Weights of a small transformer language model: vocabulary 1024, RMSNorm before each block.
MLP neurons of a small language model. Each row is named by its layer, matrix (gate and up: input weights; down: output weights) and neuron, and shows model dimensions 0-159. Each number is 500 + 25 x the weight over its row's rms, rounded and kept within 0 to 999. Numbers have three digits each. A neuron's up and down rows have the sign that makes its largest values positive.
Before each neuron's rows, "fires on" lists the tokens most often at its 100 highest values on Wikipedia text that the model never trained on.

fires on: "am", "ch", "ish"
L5.gate115:510514446472494484525537472503486517487526496482481497506487475554507533507494498468547520406520484523464522530500513496509534510509485463496510508529541469484482516451492508460519486468488496518502479528458506482471542514469499530494492495522475554536449486476527492480476469536502522504528509496479457505520498553504488422474465505495493484454467508495517483465520457501497528544514513482500509505534474520531493514514478492462494497489498472485502478493501479499492503501519519
L5.up115:501512500503488445491492478500465491558488542525479421494532519511499498479499483497507523486512497488466486538518521482514515526481499482471549527467478533471512517520517532511469484518512520527519476487508459527524478498516501487466461521515496474505513487529500518538469501484461466476436501529510549486503498505464517486519486512496517503487512498468516436545513477536464510492495486449468459486497534521477547492477547515481466453495484496510534493485531497483519495489458521
L5.down115:525459514489519488484522494479536472528526472503547510450473463535508517518469492468482506526524503481518529474463516533505474479510522516518488511501481496509541495480436460513509502443471567490509480514472478497485454493535485478507540560515515488465503508484497538530499491488459506527504499542502492501495464505528481469472511497501457470488479480491510466524492514510510547491471483476507503491566531498499534492505496525488476515501490465521527486486462538485486476542465468

fires on: " all", " rec", "ual", " that", "k"
L6.gate214:476512561499453502523512491483461517510505519484491509537485478469496514513492465503494512469464494566491483499463483506456507530499489527501494528538483517511567496479502516483462522504475482517494506474481462453531520520494519514492473498467538478526492483499513483486488571478478522498492465502487538436526511547535512495482454506488505491519509521491466492500511487526488516539552461529550532490480503451500503483515517517528522488496516477516466460489468531489518506522474525
L6.up214:451487510487513528530483511498504499517498514468500535527492523479530536497540464482427516531518540523535455497498516484512516474521496485490541494484526523533514520483479553452505541525483491525482520486489476509489484479462517528482443491492512496486515502537493518525506506516500495484491471477467450507509447530485516497519512474486477507524529494501540555507512536446502537508525545517503490529530513513520450537523458480513505513457502479514475533481468467495522518526497518
L6.down214:474508483497527537549531509515457537492511507500492516489493496477540502478535464478553511512470554461509519529507548534518509532512505538506510524501502482498503463457475528490475479518486489499510443461518531551493560511472448516502560496472464451478475497506514526503506497508495515484489514567476510526493514465480513485486533524480511449500520475488508513478517505550498508479512510502483499494569458488484480510493524493501494513526524502535496519502474504508481484486482484

fires on: "am"
L6.gate397:480503482493486497463503504519541475473521526455510495528479526507496521510525550489506524448485508533499474515556495500480504509506512490483514486520553515507477518462475454533551452462520532508517469495493463504511533496500485525524498503532477516507534511477490468532488550547497500492485498496471512501530488503466515454455495516527487464515507471492551511484475501545485494519492478499484473514517515519486529484505484443497539472529513475473490435499551503461502515523523542
L6.up397:507508500512493497466517522469519543492482533481520543537480453506471526540503484534511518485515482458540544525546521513501497530484475503500505499511500496504473521486498489518459462522541552508499512494467505486502529556488475547478479498452469524512496490492436490469420527523538466495461497474487543529492496536476513497480454522538464449480526470488527492518521512522484470502497515508509528471488492502535517496480523493507523483513486502505520454499484494515512501479489521
L6.down397:518475494472531451474517524465522531549515496532517505494497477507540512493480459509515476508443520470517520553486454508490543498509461468480531452494513540501493498523483532523523516501501546489481459484462481451495467487550481515486475509470519520508503497514480477481475497496520438480485503532494515514484469516509492471512482481499482466467513471497505469498485540453495512522503468485465489454507478481465464523538502515495467516485490485494526494499475510479526460536445506

fires on: "r", "t", "ch", "h", "ts"
L7.gate53:498500490497463510507531468487463517515510563507503488543556485538479546514489486519440512493503457558497536491524456480497490475521507475460453528485461528498486532488522488475501493520479460460500466548495490532474474513500510482506556510526498554513504526524493473511512453518529512484553510499532472483518487509510459481509490516482480496511470479494507500496509474533502517512515481486498457520566489513483505460495506473514516485512528502496518511499485525535450506477531488
L7.up53:516458518569452484456494483489512492528514518488508469499490513565537473513486490502494501498507533516484513453461470481563474535488476502496521510466498542502480499481476507501455528480496502505548490449456485529498499472469458473502503550523483543446480506491507524516486515501449465528516541530492514492456472513453505525480524515485498487495497484497509491513472514518487535508456513485523514494470471553469503483481503484475514519501517496493502501554523506509489494480526499
L7.down53:499465530478487483490518483482573471461508541481499477503535488505502498506462497469526479527508544503495518447492505469545483510464507525465490491473467442489447493533537495500501479480472536487502544481509503507481510507531483470517527531514476481463505500514472514481496481509505489503521499493531483476565547488551475485510503504468483538466496481481520517498491510525515517481504500522495518497522478510520550455519531490522547518509510509536498482490492565504479435504474507

fires on: "\n", "y", "h", "e", "t", "in"
L7.gate109:506517497570525467518479495500495496477516483473465477520469499456497513468537524502490499509484522482486496468474488528507524500465531486496451483570515518483476538527472539477543508527527504496532491540492546406511470489496513515466508489553511518445457468491486502503460448516454514517521484498483486486497493486510512491470504535455536523500499459519498496496518461522489499503491510526516512485513513517538484485488497485486538473507512518488453478519479493511486514514481511
L7.up109:495516489522522484533492517514475513491535525503510480507494497538511472495463490483512473522503511490507510505498475443473488537427506509506528501527518499526516507507508483448478517501480503507474540469525502504490530473476525505500522539518547507489495494496485548438483479524496548533528512512510523441525497478488487529482522519467491508530489492505463490537468503544503494499495457547524540552516535497477560534467486500496455485461516483479507486485435488512505507543496495
L7.down109:522495446526512441493517526518470471527489534505491498490542490480480487462445474548498512540466494538486498498535544467521511508519493481519477489459518486529481445522497487442515493537517512454508466489515521511479528564526485490470463504504542494507517504523527461482567497507491496497511520528498515483464481461461490516519492476529518489519516514504503482523516539475516507464485535506510518509438525511519507490497540531531484505529500478504515507478491500510517494529494478

fires on: "s", "h", "t", "er", "age", " time"
L7.gate302:503509535548500482520480501509525487460480555531528472533478508479491463496448478478512528460490481460508505491483506496542505492518455497500466513474509479493477562523499501517459507500501470468520491513493543461512541471507505500472502496517548455518471455512542491512501545493461487532534477529525499524519485531488529472452522531522498498470517497467459469523497463489522520528525480519513509487504491520489561481510466455525495519460500506504537498493503462489499527483496513
L7.up302:526491560495482490517510501454516544489502504536499501530498513538481503500500493444493475482487538550543502521492418487543466500500513549497514507484490492466486461499489503481488503497475498460500534472496485504526501495506528492515509517526510502485508477442457492471499495533499484504524533504507521465505485542515498513535465516488536560543473501512444464509490488503506445494450485518498539525499526481520487519478493517510510469492471500491504521470479480490446495534454493
L7.down302:488524493485475522494479478491510477506518552524467514493467464495472481486529498502497525492493517548511480530508495498507439512478522485494474476504477469486516483536457500467485504540487499462479451464489491453442512539502501496487526487462486480490497514507487517499488466503498508503508467505541531533486500486479511484456559472499467538502527499440534460503553519501527516521509514494496480485513491521482512493474445477533520474503542489526444520502516529518543474497544538

fires on: " L", "L", " also", " had", "B"
L6.gate25:489441459527495534485477486558506470479507465465505465524510458486512522494444545477484509492518506542458533491522489473504540511540498474499459522526487503541526478509471474497484474498514496530492478541490525517507539499512433539486482520537504567446508503506537486496501519463524505525504533468467482520524470508535486462509490494499491515511518441476499496455487495506507522506497492511536458512492513523535520486470485498507497467494486503518485484519495502487481528526526477
L6.up25:491500479457527530492521527503529513508462483521460497503511510516482499521501486528561470517489481502521530480521479546483475484499482489504467515499489494482530476537536497503511469508516525535550484484485489501484459539502466514457490492459512522507533543500440557525529453476535495537499498505547516477509487459495458525499489518527459533510493461513481483531505487520495466447504505541492460454457532463484494529505509518494511469530512504548474533507494494497482491497503504
L6.down25:490468489481524490538505524473514498492511518491469499455524482517476539497490484529559484514515505510491474476521507526462449517524475538497477551511491497514490459506522524515480505517520519527511461519479482456493466508460485496457524487535485476535509508484508534477516480495455496529481504539516491453474499502499507506526481528472498480487478493474482481545501542503508503545495509417499551472481534489504495569483466531480486474480506503507461524507475548533503475530507510

fires on: "A", "ug"
L6.gate111:517511486510487488463508485517476505531545501480503507502480542509504506524515526465474517475504492550472542519478516517531470517484482549461482495501476516497501465519445502508504464482499455466502504472497522504475461500497543492530524480475499534502458496476510502513537460497573500485541488500524503527471495495485499467515491520490476476485499495492492483452533518478524482526484492479554473559493467502537519477488465516536503512541481496448506436523515499540475526513537487
L6.up111:474494475452499471451516521527477496497451507444455551547517504517511497502503502499499499458495470532513454537505491490521470511487468502529502525475485479463515495479495517485537532467483488462510534483489569474468476504467519515489515489480496513494494495498476532504476474478482518471503484541537503479503513500468500482482528500522458517509494534471470473541452551513500473541487499469499528519517480489499545502518485515530477481526547497523533474486481468512529468513510544
L6.down111:488556493492517491506481468468500471522497523516462509519488491512497484548504464509497499496455488499532435527491521469512495459518489514519493542479519474486486500499498472517492489474483507505477461484524513510492476524484502509507508476534538431491488511481478502501484516546469525492481486523510483561494511472482506520520496475492514514514519499464462483513460500484484497539518478457474491533569496474516520455496507479470442507489519495497511485505506532478514436460542573

fires on: ",", " all", " that", " which"
L10.gate367:516414489517455551521503517521470497472490518482515503523505488521500472483485522531460502554491481488467521530507537508505528556543504523559501501501525516464479456461509509479465478478468490454508500507513501518502512510477489489524484477537479506520498532525535529503496533485530468495454463481488523466530472504518505450490493484477498510496475501456481510472509498482528506508538475520528513511494527541522452480473494470498483530455524474479523524545481515492494507503519493
L10.up367:477490512465463507540524518485514464477490490530499480546447457525523476473488469526460522515483505519483469483484517504516509450487477517490541508507474495482503488489464511451481498473453513473472490483543462477546499479487476520510494529503532468510509503511507542469525539450454489532526484501487463520476509533503520505510462487476467515528498526480465509479501524471482479519505529514533480507492497490479477515489488497476446512500499432474459556486493479471533477487521508
L10.down367:472506495502483502525515505496492495544525513508457540515556513478491460506468507511514495507533510474490565503509453547528488493531483538489541491492508465493490520459459529499474507496470499513481481470485472499523492530484482496543499513489518463505462500491497528489452526512502515490552513536486478521499550472525511517416514487463472505494459472516517493496491511528503537483494513499521505518499454481499457487461517483489505515507470489535533522485474540517483436468480517

fires on: "ou", "A", " Ad", " cont", "I", " ac"
L6.gate347:502503474528496515488510504567502485473491496522482457506495546478480558492511502443482506474532465495480479521505476511522529495526517478493523509577539458512490520524526465479517479511458499498495458513473536467489467489488528510519521499493538470504455506501515488523503550497513519530552511498499504511497458481482524502473503496500511497469489499478487488490565472499462506499485464528557496481491462481538516461510483497553501508519459480460470517482512545514498514504487483
L6.up347:460501449492483493489547508534481487527478541521499516488465461541514503478539491506476523485470463505513516531532484524542508533490499442483529528518499498469489526536500494488530522526503461507468506484488501520496497506486498510511488487449505488544488467473504489509497519465477496477481519490496507477505474472485498503474501507496512523540468489534496489477483495504503486515525552530561492480566479496507525463502505476519463418521481448481516527478515452473494504464522460
L6.down347:493493488504449503518510530511500514472523488469448511486521476520533481558494407506499510506472474512493517489500480513505533487498526459475496535504493453499548498510496478490495485528525490484487489530522490497502472505476521499451519496509511517498457507485470474483499511505501472479489520528462500513490460521480508503486466504429514443498484448503481483489472502464482561549453526491530521475509527481537487506514511495513480490514517479514551520504495511525524557496546510

fires on: "t", " cont", "y"
L7.gate274:455496508493493519458476508514522504514522468481491484454483496458495502519491510499496521501461465479450504472521530524529540490474540473520516486505460479499504490512544471505457474538485512541506506513473474469469520544501489466510488519527528489480466518516535510471505462507477480502530484507509534506544493487503459492502485513454516529534506486512478482491502462585517529483478467529512496477487510454530488481437521496493468491515480538496481498487523493519480546463520543
L7.up274:489525443536495458497529517473486508527458509494506465479486475494424534523492491500507510473521496539496460507465522466521497530501467544548487477475521484515521496486498514503490473483494468472522493464450492481489513431517493484499481471538525548485502542491478498475519474483506504529525457511491523494579466519517480488507511473484518529516498459488511532518492488564506484501474502533503504507520466510490501526534476496463475475469497523486483495478489515482485493512475459
L7.down274:499492499539508502482521493462488510510526507524475505507519470499492490471525448517451518481486479486443507515498470505523525502501500455500526488486483505482475536503440504476522469505500548494501450486495491513480493518542486463509511490500479535492498479478531537507513484527502532498525500473528468480491468467522504523509532457478466483500495547472500511542515550498500512479452430510511503484490517460501531485446490517453490514493502515565469477517438514496493541479535508

fires on: "A", " A"
L7.gate413:550526511536475516477503502538473478532510500486474516521480505473507443503527491499456541504506495515489493512506478446540514496493498518502429484494493518511533505465464501448521514476475449463493473492522515474541506471488502549495522505543534497477483512515479475501481520489501498495511523509538576504509511535517497500460536546497521522505501496489479469440497513525466507509509469534544513534498524503513473490527510502511505499525491506506546486477538431490495485494521506
L7.up413:523518498494507514477460511496470466517470460480490519528446464500537453520538515495474531483482472511510532506497521491537483502488452528560493505487511477508485468493493487475523519457489465471492509472514531488522497499515495479468503508514541490497471525497530463474478550506499506514519505498533542499486505516523450500477518501511438498499491470498480488493480550504506484545514499510518514535551547487513492500538496510468531509500502464500514504466512438495506471476508585
L7.down413:509495498469551441529524490482505492533476545489456473493501478568507514515527493513523514534477500513560499508482541525497469514512505510510555522483487485495479490514505492515493492481495527480468527500486508520480493538500492476501523486531519480511451523509527457485502516543485508505490480521510480522474507498486482472520471464519471483534488519503514494513512520470524472504484490481457486526519550461489519483511500495485492482488497482491429508523482459518469427443463556